python train.py --intermediate_size=1088 --hidden_act="swiglu" --attn_scale=0.125 --tie_word_embeddings=false --lr_head=0.00629 --warmup_steps=30
MLP neurons of a small language model. Each row is named by its layer, matrix (gate and up: input weights; down: output weights) and neuron, and shows model dimensions 96-191. Each number is 128 + 24 x the weight over its row's rms, rounded and kept within 0 to 255. Numbers have three digits each. A neuron's up and down rows have the sign that makes its largest values positive.
Before each neuron's rows, "fires after" lists the tokens most often just before its 100 highest values on Wikipedia text that the model never trained on; "fires on" lists the tokens most often at its 100 highest values on Wikipedia text that the model never trained on.

fires after: "\n", "===\n\n", ".\n\n", " Le", "==\n\n", " Sh"
fires on: "|", "able", " Women"
L3.gate1014:150119131123154125089157151144127135127120091130160126114119162153153169133146144155105177136128154107110138156130078125092117123090156107121169130104141102099116133145106095153172112096135136079144140116153103074127089109095146126142122148172124139095128137075110111128129086076105142127
L3.up1014:107144141088119136174136129134119127130126123151120141159156126165123184131096085122145138126165172149137153129121193137164132104146145158171088142130131150085134092116126114110119094073089122123141138137157092137149156116137138127096125149100071148135111121144122153136108125110154153138
L3.down1014:158131102116088147179133157132143161127126114092137152107134112161140102091130122127114114092145175127126149152140155138179135128139170151153141130169126187147118098123088130083101115116119124137131124125152131115127151109121170091171149108149149148109127107176126135142105139123137114101

fires after: "1", " "
fires on: "7", "8", "y"
L2.gate875:169126111127150119174119112112120137161099118139129107100121156117103113144113114133146128160113135177139160130115169136141123137116113144122085183106165123122146137105151121128133119102144134138104069142138144129117129127150111117142143174111105112134128112104140125107119166124128144093
L2.up875:154128090141102169135127093139161154137102137094151189133092148149079174163157122118124121148141120145117122137192076130167120142141125124095165085158112138115121124155095106115132139094118129122114127152142147142143141146084127117134090167099097137121113135137187128141171111125153160107
L2.down875:123122145090085171135112055124150150111152140108133157109086117112100163143123152152162149111116113099165121163134110099123165087156121106105153135148141102136124107144046128112174082139150157120110128142127125145135106127109096120112133105135109154124129137121115141087137117107132108134

fires after: " |", "1", ";", " ", "0"
fires on: " ", " |", "0", "1", " God"
L4.gate447:157132111100144102139134121159119080139146139090143160093151084123107142145169118107108143146166145155156132148109124088106150114107101104123105109121129105131142105135161143156115125149090155140106144094126127141157116128130139131128136152144074150134115098161153108144140103113171115099
L4.up447:091116161151128140110128120096101131118123149111173129142119154117126133098165124103128136147152127129156142116077108148147161131139115124169164103096064203086115163164108125103123130112122065121098140093171131108129161141123146156115122095077193110141162113113131127104143132104171154107
L4.down447:108141113140134113150120137144144120130129127082134126147143128079135145109122093106126152093110131116150105119135146141118135084152140073154101122132131104114154126132100130116118113142185136106100135181109170135115146142104095114117124136123139114142124130144127104125147150131135150103

fires after: "6", "3", "4", "7", "5", "1"
fires on: " |"
L2.gate143:141120116115116158112127110096148117188141089141171136145095145124133133128097166156158129109121130169140106116115099148124119117144061156136085155124158150127153158112111135095170122140116117170126101117119121149109121131094134139123174155119123189127077150124079110128132135101125099138
L2.up143:147106151138144154126185115083095118163135154119158155185127128154134136138115150080101195086104132173155111131121135149140139142163143113146166104097134140092125177181108086124123084132118137162107083106085126117126124136114122143128115138137168146130134105172120135124163081092149099144
L2.down143:118089107131092127094108152135124101161098081165118131151115138150175115089162099165139136123146139152137120137065111113116166129123172153127117122130084150069140133123119148078106137105132092099118141119142139123089168123162115108126129105082164130121123138107132128095146132148144119144

fires after: " |\n", "\n", "===\n\n", ".\n\n", "==\n\n", "\n\n"
fires on: "|", "-", "0", "m"
L2.gate360:137133121092127121082154144154102112133134125149077079124163167123158110183163142145101128159123174120154148115142120101147115135121118104160094156113166128089129135126112111088145147135148146126144125122082137127120084131114134129121166126143129132153097103141094167123142126157116102092
L2.up360:131148163119158089172138080137124103149099143136162110130138120109126116134118153131137144152110111151130107138134143105148126134142181113128143205099122145103130105123120136117157135138153137107123104135103105118151124161131156173164145141139099158178094141130105112101137095136135128127
L2.down360:108174129111118165102164177161137117135119126095060119071153121127140100096138112134120108133146164093137154125130146105098137133078088163142115101119129110125164125167097101083112118102114114135142098136131136145118129136119093057083112131172147115106144160133168153148125122115109113097

fires after: "2", "1", " as"
fires on: "0", " of", "9"
L2.gate608:114156091162125109173132148157088128159140130144098115131148118155155114192149111148123084122133134128107142098096106079094132148104105125123164138103130137125112099166085160091088127158120101156183147128109148106160131135102098116151144144128123161136156119156160157162148108127075139098
L2.up608:077105147123147171138163163116109136085074089126150114142135164148152111109146143103129089174144128128126138156145106165131191147155118119120101130105153126095172146140134139130121121158134127104096109101155172129117130115105080146115141131095098142145102149154095112129123150105159133106
L2.down608:144101147128143155106160116060147120145104141137191152164114135130103117120147142069127176144138067136139124076109125120133121135181096154140135147118174081163139133138141113148133115136075115136091124100109094112167078125118101148106121152092119102159129133105129134119115128134124109178

fires after: "0", ",", "5", "2", "3", "7"
fires on: "0"
L3.gate682:074115104143141114114115144112135136154146121116114100125123098145125170165101152134090152129085153153181149141135106196131149130113135153117137139112123157098136131121128121076151078129178149142102080152112106096134107167130130135144135104134134128125111132170111082151071146150144126135
L3.up682:133155110134172116125132113128130094123122117117169144138121090149147128132126112149134145105125146137114107090099116093167142137132111135146186107124113105106121134146137173124094099126140118125127066176117122116135103117112122089155125113118156126112135151120173146125168143089179149137
L3.down682:112124096098136136045174112110121142121124122124152126071111160158134081156138121115157124114122141064105106166157078103076155142087114152107185136092148121123116095135110145103164147106169065140068151091126123113139131137140084122137100118125107116097109106123163149105139137098123116116

fires after: " (", ".\n\n", "===", "==", "\n\n", " \""
fires on: "F", "O", "U", "E", "C", "K"
L2.gate1063:167123125126123097119096120097077086114106128135125106141174149095151118113145165152159117101150143138100149067133135143121155114114126145098124168111150118142144118174119155148122100103084146130126141124102086117112113120093153145137129108126131071126139102184144152122182119133105123128
L2.up1063:141137142136098136155145111103110121097110123081132121172113148176097127143135148112135089159153112151125128152129169149091126116082111122082162102114122161133116144122158137113117080119113148138162112125122112153130167102123141167142140158126103155097115107148108123116146119144143137130
L2.down1063:140105185121102095114171106133116115103171181121139126100143127114107105152120131128124130124135122131119132156148130099125136122110127136136079096121144145140105145125153099159156083159075194133102119120149118147145152101114120129155100148099130114092131146138149143121160090115137115142

fires after: ",", " and", "4", ")"
fires on: " and", ";", " co", " then", " Part"
L4.gate262:113104119131135128133086108114159075155135113107174150121185101115183135143103148133120121141159069065126120111085098131165163124141148102102142077128128098118114134164142146164119114113108128113151090132138144146137170083080150136155124100137128132118145116150107079134115129111069118145
L4.up262:125129117117101136111107121118093128121131112113113126120098162134097128188142141176117153142148095144118086115108150089131115121152171124070148130148153102162136130118119114124093120117123136169147113153145152096146123076136129123126126151131185146144134125124085133183140141099083119128
L4.down262:110109205144154133121088095145124145084165091147140128177118156140144151132158121182110148182160161104122127110109110167142130123144158120126192079136176106146141154139129146153143130140114130128104097175130153118127134088138140128141141158076119144107153105132119107130095120136155100133

fires after: "8", "3", "5", "0"
fires on: " |", ":", ";"
L2.gate877:104133118176158140147125128192120140141146121131133095148113133113138166097147160126108146159085129111119141141125168091122105142085128175131101172127135138157120153158128133161122135102089170175130119152142114123140103156119112112140120147141090096113151143145134074146144164109130085142
L2.up877:145123146094137140165132135133096145124107137118141077132135119129112169176146134086104113115141128106105161141117116149148120155107103147121166143114119106128163137110129136127145128152161132140139141118137159150127097135131146126118094196119125138106103117123108105106097147110113097168
L2.down877:102108146145117170130144122105161136099128121130097105129132104112079085109118170162114147108139139139109141157156155127084145110112143136143100115148131143157149140126107153124119131117076094143111135154131153112139143116108092139097105109112133112166167118133139110106126131165108131150

fires after: " is", ",", " the", " was"
fires on: " a", " an", " first", " of", " =\n\n"
L5.gate416:130097165132137142134145145160129092163144161180099191150113132087167151106136151114129180130129167120113119143143066134105086127100120114094097135140116125135107105124121080146091170132140108112136122127131103199130123149122118148096120089119099062123118121105117169170132118143122096148
L5.up416:124138169153125148156123145135164158125133115141114158141079131131140191163127164118146151114086151117110132125130072122130113153151119140114140150159126097121130141119120101120145128128134098120108090119138126138123122127114130151089124132097132078106108135144124171137151119116142121136
L5.down416:161136114109146174137129118116142133083107161172144155111134147101159162113099093124107137113188113105140183151116158116161142146099135126134147164114130134145129094133152110132124155134138096099150134122110106181124128141102120136095100143099135085130117152095148138153172093078149177079

fires after: " ", " from", "1", "0", "4", "2"
fires on: " ", "1", "2", "3", "0", "8"
L2.gate634:154141131148109116154119095128130122156054129124158121164100121089122148163175133130136119149118120143136070135138150128136107141094101148120111118134147192136060138121117122137121138113103164164165136140135092115144124129117148118129131105134123104109143122127141149138136112098154148128
L2.up634:176165106121126111146136123124105118151084129106142158157107171132106118173149137085083150159098103128152147067121152111121129165085138117125122117084178126123105167130175099129113097120076165215178142135124126158111162120148160078128092144147156132111085100134159156151150134130150137082
L2.down634:085125146130131167127084108113133113109151101100132094070122142135124170154130162100143152120107144121127108106104134126120125150137082140165138150109169117152105125098138144123126117133111175198087124146136104168148143138100096110139149139131141113083145096129124143116138138140121123108

fires after: " |", "1", " ", "2"
fires on: " ", "9", " can", "2", "1", "0"
L5.gate56:156106131155110172170142113136158128163154123102125083127102111101097141162140118156114106084138136155179112144164088097119176118103153101133112120129152118164148126168150174176131115132104111135117110166133075126131114146174138083129119102087120105113107117143138110086109144157131103146
L5.up56:097137126195110123130154145150153154151126150142107160144155152111090121133159144119127118126147145147125141152105154119114168136151125129128152104113100089102100124106169128124104141098137147099123114142133137058161069144133108120134133085136145104111087119093116134105133170127133121150
L5.down56:153148153108170148150102107122158110129153144112106145115163143137100130111126095158132081162120116101094157149132191120123129131165158097163108142115134141159112142114109113139136109147143143155147163091133094100174132167147133145110142055161129136165109094120152139097163159115127154138

fires after: " ", "0", "′", "°"
fires on: "0"
L2.gate452:110179146135105089105097101112142142157111103124120095128115113113172146117179155155128072094113167114127173146133149163103164110090138117107121147102116111126055112160174128168095139126106133133119175122108152136150110159136188121135111118160173170124169112101139119096106148068118164173
L2.up452:130104142157127098103149130144159127121191151146166111114161101149125156135174142129082110095143155145129128153117146100124159146101129114123100113088169090109118113156100143111109136111094109125129129105103143163120137145125087191113135151135087171165130138125135138110091104122099093135
L2.down452:123160174145108128158134159151180097131143114168136141132156094111130105127154131135117139116122123128188122123129141073125193123110171135076152115123131152122125135144113142113114139134133072134106159118080159121116178155084151149112125095169122122137114156128117184112113131127145132160

fires after: " ", "1", "0", "2", "3"
fires on: "0", "3", "2", "5", "8", "1"
L2.gate153:131170107156152144107124133140100135142128142098123124113152154176150111109123151186137109112091120155136155148162108157136141133120135071092162152122136155136111177139164078089111074149154146146167088125136147105166117136093122138155080143134180069165114145174179113104153113135111127152
L2.up153:141131131129140137086109121125140109146103152071077107143158121107155092114117147150107136057129123107129155167131130133159132124116157119114156118135134133147128131144117109109125134120116103121157104117055162140126128092071108141147136148167137108161129163107187077125117114137116130154
L2.down153:145177119160129118123140112156116097108129164164119140103121112183141111127105137134105130099111128093087110134142123129126135151139121147075192148142139093126104113123128092113118111083173104146133154124108134122131125147109097132112091141079129132114135157120103121157124136121168146114

fires after: ",", "\n", ";", "-", "),", " and"
fires on: " and", " ", " Career"
L4.gate361:131108092106124133087131120104101130116135094167175118103174119147126080150133137151067161078099104125174118175103152110142169110116134123130116137126099118130175118142102122132116114118117108142164112105134107098132152112110139153145142116124119170116121127109108164167117113124127097129
L4.up361:114158109134105125122165107107122116147115114118159175117160082115156129153134111134117150126096081105129148154117163136117125145150103174102100183155161122091133122120097148180144108101149128096143124108158144152098181148106144109128136121149135100122108155150137141173141101075128131123
L4.down361:146142141166165106160125160099129141134135138126169118136154106110135090092139082155124138131129133137103131109104139115118108135110116121120170098152086127157123128094118163152136160145135173115123109127142164117086093134109143153109132145144133132098163148144129113094160099079169130125

fires after: " ", "1", "2", " t", "–", " T"
fires on: "1", "9", "0", "ab", "amp", "l"
L4.gate639:111156157111156154145179114160154096129150104115100133114100117117132117168176158136113122151141093160122141079150079147125169122162132128130106098143155109145107129128109096187137118148142150120141126136145114133117124098080154116107146139123136133130137133117118177157122101159082119107
L4.up639:161135120131145115123137101135134130113141175170149105144193136097128144170123156121125137119130122156115157076073115174175118102118115141134142108158129117157111077113134150139116133171121162115124162108175131121107107160080097120113154131138150106139142152116158095165095122153107103165
L4.down639:147110157128147166123121131125130107095112109142111100150132157114132114103133140157094139164135159070152124127104154099136155142109133120113142129106119138134185127109110130139159154129107119137115106117122127119131124175129145086095122095150179097138107138165103115111125092131185128112

fires after: "0", "|", "5", " Formats", "7", "6"
fires on: ".", ":", ";", " hold", " Turnout", "us"
L3.gate892:154180147112092127132165119119143146071130106138104147111187161079097112090126152118135148139084118147126119112107101130133115112138139103142153133127166150128162112129128091122118126159135115145150118135131165085088125121128099179151152136129126140104120115136158124101123124148105117171
L3.up892:130159089113127099137139115115114135093121126120142093111133144121105103123085113128129123066151091115140164141111119114120125141131141151129136119125161134102131156132103140162121164108157105106077161088125153099116118121172084161165143169109151115115131127121152081134101101141121088171
L3.down892:160143139137103151141156135104094119105151136141155144145156150136103095105092118161142127129128086138100133116148095118090167159152117114154097139146157158140036172113148106144135117135109156124103157158100154126137182103134142157145116124126109139161185139133090109105170137108107112143

fires after: " ", "9", "1", " –"
fires on: "1", " ", "2", "9", "8", "6"
L3.gate630:078161120094175150108122119126071145124154099110156121111111118145128099129126119114142109129153126148094096152150138134095121127138112138158127126120136119134108125161134146124133198110079152156157128132169142177147131125131144121136159133150103112128109094154143158140117113114142129137
L3.up630:100128188154106160121097168119151144136144132125120087054163120150147160130128105161105158113173122154162179116114095161096126164102161137063114158129116115137170128143172112132168126090180141137150134142126089111124104179145100125126088112119114125137109126145123111108116145133142151121
L3.down630:163130136130109161140132183119100137121118123145158141140147114132121126142120117135140114093125104134109143088124103162114089150098129072106115125156131146128160100102152115097152133155140110106144158167148154139131107121097095148106130097147138116125112112141094113158152161099163142157

fires after: "1", "2", "3", "5", "4", "0"
fires on: ":", "9", "."
L2.gate289:102113171131135142110134141177122149134124122095144121132171107136094159155135156143122132107145088124129148139128136098150111147117156129095157141125154147166148131154163131136087106153131134112124127090135132119131113166126178174156132137114144156127128126125140112134157127113155163203
L2.up289:105125113145095153167122108131114115149108112170146133096124163134135118113106121090158158140096134135136125104148103161092137128127085154142139183078129103143095125091121125103146131143154175100170117153144138150140130142115128152100149142133131092159140131149131140134142118153094119089
L2.down289:093148153116111173089144120128157175126122095108120115138169128124103105110135123167095113112135137148116122124190106127126110101121096087130108133129141138125103144167081080164146133144104120156147132118141092111095169152134144134147152130139147100126123107093119122126118118163086148190

fires after: " |", "|", ":", "-"
fires on: " ", " of"
L2.gate639:123133082132098115126121127100140107102172078155128116122125171130133174138090137141110118128121131077152116087116179123138112148096092131131148081075093128122129125144123148129123111108117129127124135072149103155138136149133156122152121159128135140116125167113138103133113134104147138136
L2.up639:087131118148140158121116112102095125160171130107143127137127124052152133155127119106119078116150140151087125124137129161078121079144158139184122117143119138144154150104109130153155124121114158153141120208113177114124101126117092107148132123158147109108129119141173135136136188082081141129
L2.down639:102159112138134134138118114118136143159131131116148126143165097122167137110103115112153125135164098118135120133114156140115124128106143127150155112101120147113096115156127150131083127118137113105112165104145140129154122146141103134103122113154128089114125153147163154116155118125157129167

fires after: "0", "5", "9", "8"
fires on: "s", "th", "p", "0"
L3.gate623:113157155167147118115110128134147137137139101119171105161130128124113120173147132194125162151090109125070093148109122126146145099113137145121116113175156120111152138137154125120141113123141075163149101132122153123094122130139150118102141149120149122102178073083136126100160123152105142138
L3.up623:137133101142114122098170131154090171127135092123097160122145135180112147106123136123160099108129149144149150131134084128101128138136071092104128096132141134126154137116111117111133143107131111116112162125159148145125134121104113131171114136124130094132123151069094095127145146123172102126
L3.down623:126127101152144148095133129163135141122113136124141121117115146133121135154186173113109144121116139099100168107142136138133125135144135096057156114118143133120130135188129135167152109111132111146077162127165138145129125150121126099110116130154114106117146137096155154093111103167163159109

fires after: "0", "1", "2", "5", "6"
fires on: "0", "ty"
L3.gate824:083117178144136091106128107128141123141144168130145174134126094121130152160157125066162171121081126106123129139113122123150119100135138130140095153142177149126128141131144116161100108114101084128099152124092058109122087143113163121129115143123098144098146119122098136066135125072126114098
L3.up824:120127150145137042094167142101082143105171119131124098103170112095133132113166114120112078141114107112159129128137132137107119109110164114098146102145097128105149119108147154153099135127127116134117151093084082153158166097116095098178115131102087116159122157103090129112163179086158125117
L3.down824:155119176087122122072140133126137107160189117142114147151146134151109112129104155105132132126118150123109116099138136128116159110162142125111160144124136152129141172136147151095122146110151113127121126125089163097143198082126066103130102172120119118109159119200167130138151140124140153092

fires after: " |\n", "\n"
fires on: "|", "-"
L2.gate343:100138126142141114148140125148187141120122140111172141134173115096149151112135139126158154130136137135140133140128081142171097138129161110162143160114115110114133122131138127124065146118127135142134145105134138105121107095148191134113117138132144106121170134137050117124123128134122118120
L2.up343:120124103147156128123155127104105081102101109146156121087125123116136121138118129135134182188114101129161139112110142120142150150163123067095122117125138086096144099136109104135153108111126109080127155055131124171105112145154104152111066146132141094101122137108104140127092136140109123127
L2.down343:149127119097124130139164123121112163130143154090062112107115136103143114086140106135148151128105124102148127127092148151123103126087150128143199118083100104104157087173140117110107095106068108076170096139120137095141093095146179145155141113146154122091135170130143163104177164133131125098

fires after: " ", ",", "1", "2", "0", "9"
fires on: "1", " ", "9", ",", "0"
L5.gate745:106106111165135122160150167156118131138141109088140130104157128131105139133158164148113165120078137109110136144175116115134117124113109126157077159105142139100104128129139103141150149148107100155143118137119101136132158136079167156123134141076101104103142085125104140165119133104124159152
L5.up745:126121123112103139093154109122108157129084147079145149105126169102151163132104128109130103164129072129151100099136142136130124128124113165105155136158101093070091138135156095123140109134094124065160117120083106128149146116139156103120120152151177125131101144111126133092129124118073121139
L5.down745:157113121097103163141149159132120131132148131098132151109136155097153127110114149144143088121135137153124122143133139140126119122101160117099118143132129087115150142164098134150126101155161111104104134167108117108134129158133110147112136123152097181084156117144117132096166131122114118121

fires after: "0", "9"
fires on: "0", " and", "1", "2", " to", "9"
L5.gate873:132131123101171105121096088109127129132127106142174134153169163121132122181164142110121108129137134169118105151102115130137165132126122135088121134124108103117104150152125143103154162123139171095123099121111139140148175093133146128141113118141079125072119069060114143115126092095163097137
L5.up873:134147127115137170093141188155150098141158105167179115112135130146101114156066105164150138120144090129172137125118142091102117108100111162143117142187164155155153093131092160166111136108122148153103151154167126087096142160136135146147119116128145130143101115148149128123145134144116107137
L5.down873:132136099097106174105159163117118100128117135149149160072140147143145157144157143136140107156137125110164130111138149143173119129158084125146082140148144127127153150132122092154151136121133125086174126132128114119086153174122114148132084091139118140151121184165111137099164162159128098091

fires after: " ", "2", ",", " ("
fires on: "3", "0", "5", " of", "7"
L4.gate51:153176132149114113129137144154120082139138126150118127128100108121115113160181112131091119140151157155139120083115096108147103105160115123186110120117183126123125129149092120126121122130136131121151107149150142137162165089148129161145140129127118111117121116131135110151121103084093130124
L4.up51:088100108122139124135198123154162131148111137192116133130114161143129141117163171180106107157111168166125124173139137133106151118111121127158167155152097091138130139118153093128157140111119136144117148146148178148078101093152141133112135147120118181110122151173091097103133131098080137121
L4.down51:151126097184154159129137157124147134142100106172140104172116149162148110140150136180118140201085161154153115114131133141080118124155096137116153126136155129105103157162128096114137154148100088121136138103130149108161130144169075124140139106131102104157128118121122133140123125117120158160

fires after: "0", "\n"
fires on: "0", " such", "-", "al", "ly"
L3.gate618:182153111091114104142152175082124159101114111165103126181162134124131122109152109119150159176138155132137164124100143103117169119131111131135135153096117100124140060134137112129144134176138131127099126168114122127163123116082139135143136136108148107118175172084142125109090127163105117152
L3.up618:116158127145144113100136115156143109127155119104115133108093126171141136119120153151125149097101146149133122134133117121091120077102117129110156164097132135128123119121167130117128115117127118136163139141164162095126180115140147126140113122121069111102128058118102142152077113126142146145
L3.down618:106151125143181121078118130179156130115137137136123116118152086144088112167155104132116150089082138098184139178090079120133118109114135143103152068150152087122095107119170137121155141137140121095134137124124130141121114158131141102138127148126109119156098134135122158087132140165107093123

fires after: "."
fires on: "0", "9", "8", "5", "2", " en"
L4.gate228:147122169137138075130147170179175131162118122154169139150109134120130132108112128159113140122136125131123086125109132157123133085130118114116124121144089156112126110171116162152161166090118128149119144169145124149165169165116143143136154080157108131104145127116146116133117090111123187136
L4.up228:092092130138161159125156170166136127125098109140109140143112130132140099143176176131104157147142142106131149155118153162101104111111088130108124146140082150121142138137146125121171128072133146117151162165112140146127128148105131154120167120147123151144124085155092137135126144161126115097
L4.down228:167126125097189167127109132129164110156110146108129120143137113075109118128120135151128163111151126117121116156122134098141141148143134109155172137123146099109124134133145108151169113144090098134162067101144131074145107170094115075078117151133124150120116159146106158131131126100106146171

fires after: "0", "1", "2", "4", "6", "8"
fires on: " |", ";"
L2.gate577:092132121096116118146117138153140113113151136123158063156106147168124127161097131138094157136067124153125120076145135146101095091141120156118152095109141094120120157138090117105135128123132125088113122098160114136171160180105144133110076116143166133111116101125157076139113155146165149171
L2.up577:119109114101159127121148114151157156103134132130150112142084180171103137109112129154149156189158098143144170117193146157108095131124121139112112126109136130143147115130138133134099132163130138090152140138122141115168109171125117123085119139145168130140155145156131102145167129114160140152
L2.down577:090122122147123168166133133124122140140148124172158156110066133142120113128086171140127156130075145150111131135122131129106131149171142125098084087112145118151108166170111123117124131133083173109095105152112168160136114150100163163105112104149099136159120112083131097167110152140180141115

fires after: "–", " |\n", " ", "9", " accomp"
fires on: ".", "1", "9", "8", "5"
L5.gate217:132079116126136169109077149147113157143176106146151144141115144148122091122159132166164139133163131129150138175098148077124077139082115153128115170102155094160133123146117105106110138162122111177113084134135125141128161132060088111137147080136111098154135173122132099153159137121139091118
L5.up217:124157148147128127123142098112169097142079122107097116128120085119158146128117122140154127123077136127101122106143100143113159108134125129129150102140136156124126097124121120127129124132154124123120174156144150088118131128160110154168160123159139144092137113143134134091150092160128134128
L5.down217:081119131132114169102144136126117151142169148120161141132121135112122099117164149164110138126129113120141082118155116103123121110101126126080128170112114106116151134124117125106105128134106137138126108150173113157159113102077106110159119138124102093105112151116150168125149127147100101133

fires after: " ", "1", "2", "3"
fires on: "1", "0", ",", "ud", "5", " ("
L5.gate877:124114129134092161154168096097107125140177148147083108115082091174096135142104123124115118139097087110101160121082151102134136133122144060122100153124119064114164153118133097171137124112122143147125130090120154115087134121123145149118151143119132115161103089157160128134084127144109144087
L5.up877:131128097140116139123139143112098084119150098128169138084103116123138138127133149114129123116115089086103136117115155166150094096138152112106122147186093125141110104098149123167134160158097114097149112159114093070109077144136163127159116120135113093099141152167137153118091110170150095126
L5.down877:152129146123144143136105099123141133105149112113119081109125116093125148144186142123157102099126089085130131130159130111126128158106129135101136135080113115108135136111087113092132135156114167114150126102129118097110131171117156092117132095165127137181127158141140119091114104113111127119

fires after: ")", " is", ",", " was"
fires on: " is", " a", " was", " an"
L2.gate1020:122123101144161169118124108145142156132096108164162129193066155143139099125087167114140167130137127115135174140139139116133119144148140132092148145083131103077113108151120125110119163125177112106110115124137109142153101134136159175117145118123152132176099137148159122146124131142150109122
L2.up1020:102114128097151117129146154138187098059087119137136154109113149108130091156098141116132109116120129138131168133165107128192074112106105144152110149130154105123094169125118119145144198132159118110134134110105159134182103149129124127144111133096124140175102107103149141116146105183144089134
L2.down1020:138140136121154165154142130119140151122090081139109141127080139116144129120102121135128124107156117118157143117136098108170090107118121142134132122117156104124122085126147151106135154167165083144123139155142111129141114160080141155113156130134144127177075145139115148133101091149132099123

fires after: " ", " |", "%", " some", "8", "3"
fires on: "0", " of", " ", "3", " Independent", "8"
L3.gate938:127128113136128116032109148149119132149103116152103121132138116102161108138120129110103093127131108123123125177162185167146106121134175115142154142095122092106116130097105114111172085168160101106095098136104126116155133116082099121102141134127136128112111140114125118131140132138110108152
L3.up938:116145097112158142121126168094100161147124128125159176144153092119172123168160115098131114104100118080074152145142117118151095152119142169143164146104118132173135137121100119137120134167167128106152111141131167116123106153151148170130143167151166129156131150087125086077146152122097094114
L3.down938:087100105105153126118120120152127132114109164138103097128138113115156138087108105140093133136076120151107083146093175172126136099141144151123142086123159108119136133109113135116114156109112118093082099157149109096159131137107117130146179144104117078146113139178185137138143126113099145122

fires after: "9", "0", "1", "8", "7"
fires on: "9", "7", "6", "2", "4", "0"
L2.gate159:118099124151126134099092121179087147149098141101133088154157162120125141126068124080148177143120117126129121158158112115099113124149134168115093179150124134125096110161148086186114110122101137089122146161129138114182100148148168163126152124164103118119151137087130109160147114161147165164
L2.up159:134118127147101122158150115123132126113074118134175107137112113126106166104130164096125157148135147139123121105136131076119143116123128138126108103122143131136139164156097178159165130113180144170123159094140115120111114172148110152134150152143128154142084110152105113054122115151161120109
L2.down159:127129105122119105139109167097149137124100128156160133139141165129128130155109132164127161059109159113145135130126108171149103152111163123087157099148138117104164120169085128136105137106106165118147148090143116118116102101179152120128161111110138112107081125102090130108112155116152077163

fires after: " |", "-", "|", "M", " with"
fires on: " No", " no", "ov", " none", "0"
L3.gate815:124106109104128110159114088113113089132178084127138142148136136144154115088143183123156101160147160194138152114131152139135166155146179105151106112154093144095130110164109156108107124131107155105093137109151153136153155132170115092124117125102085128125142111127150125133096137100070120105
L3.up815:105126125143172141151144156137189139112193146079142126119117087104133118130138154183116159132096153175085095130130113153136141171142141119130156121099097121120145101114151156129142125122140112129135151159090159129158123098077105136114128143113142137136114080137073158174127128079082109112
L3.down815:116125107178121131148121135117143143121130137050107135118118147144101142148102111098093107145132124127138135117122130146163121146102133105117133164094155140146126140173154128139130109103152076119133160093104108110130135088100121140134130081095147151157129103129132141152134153134125147171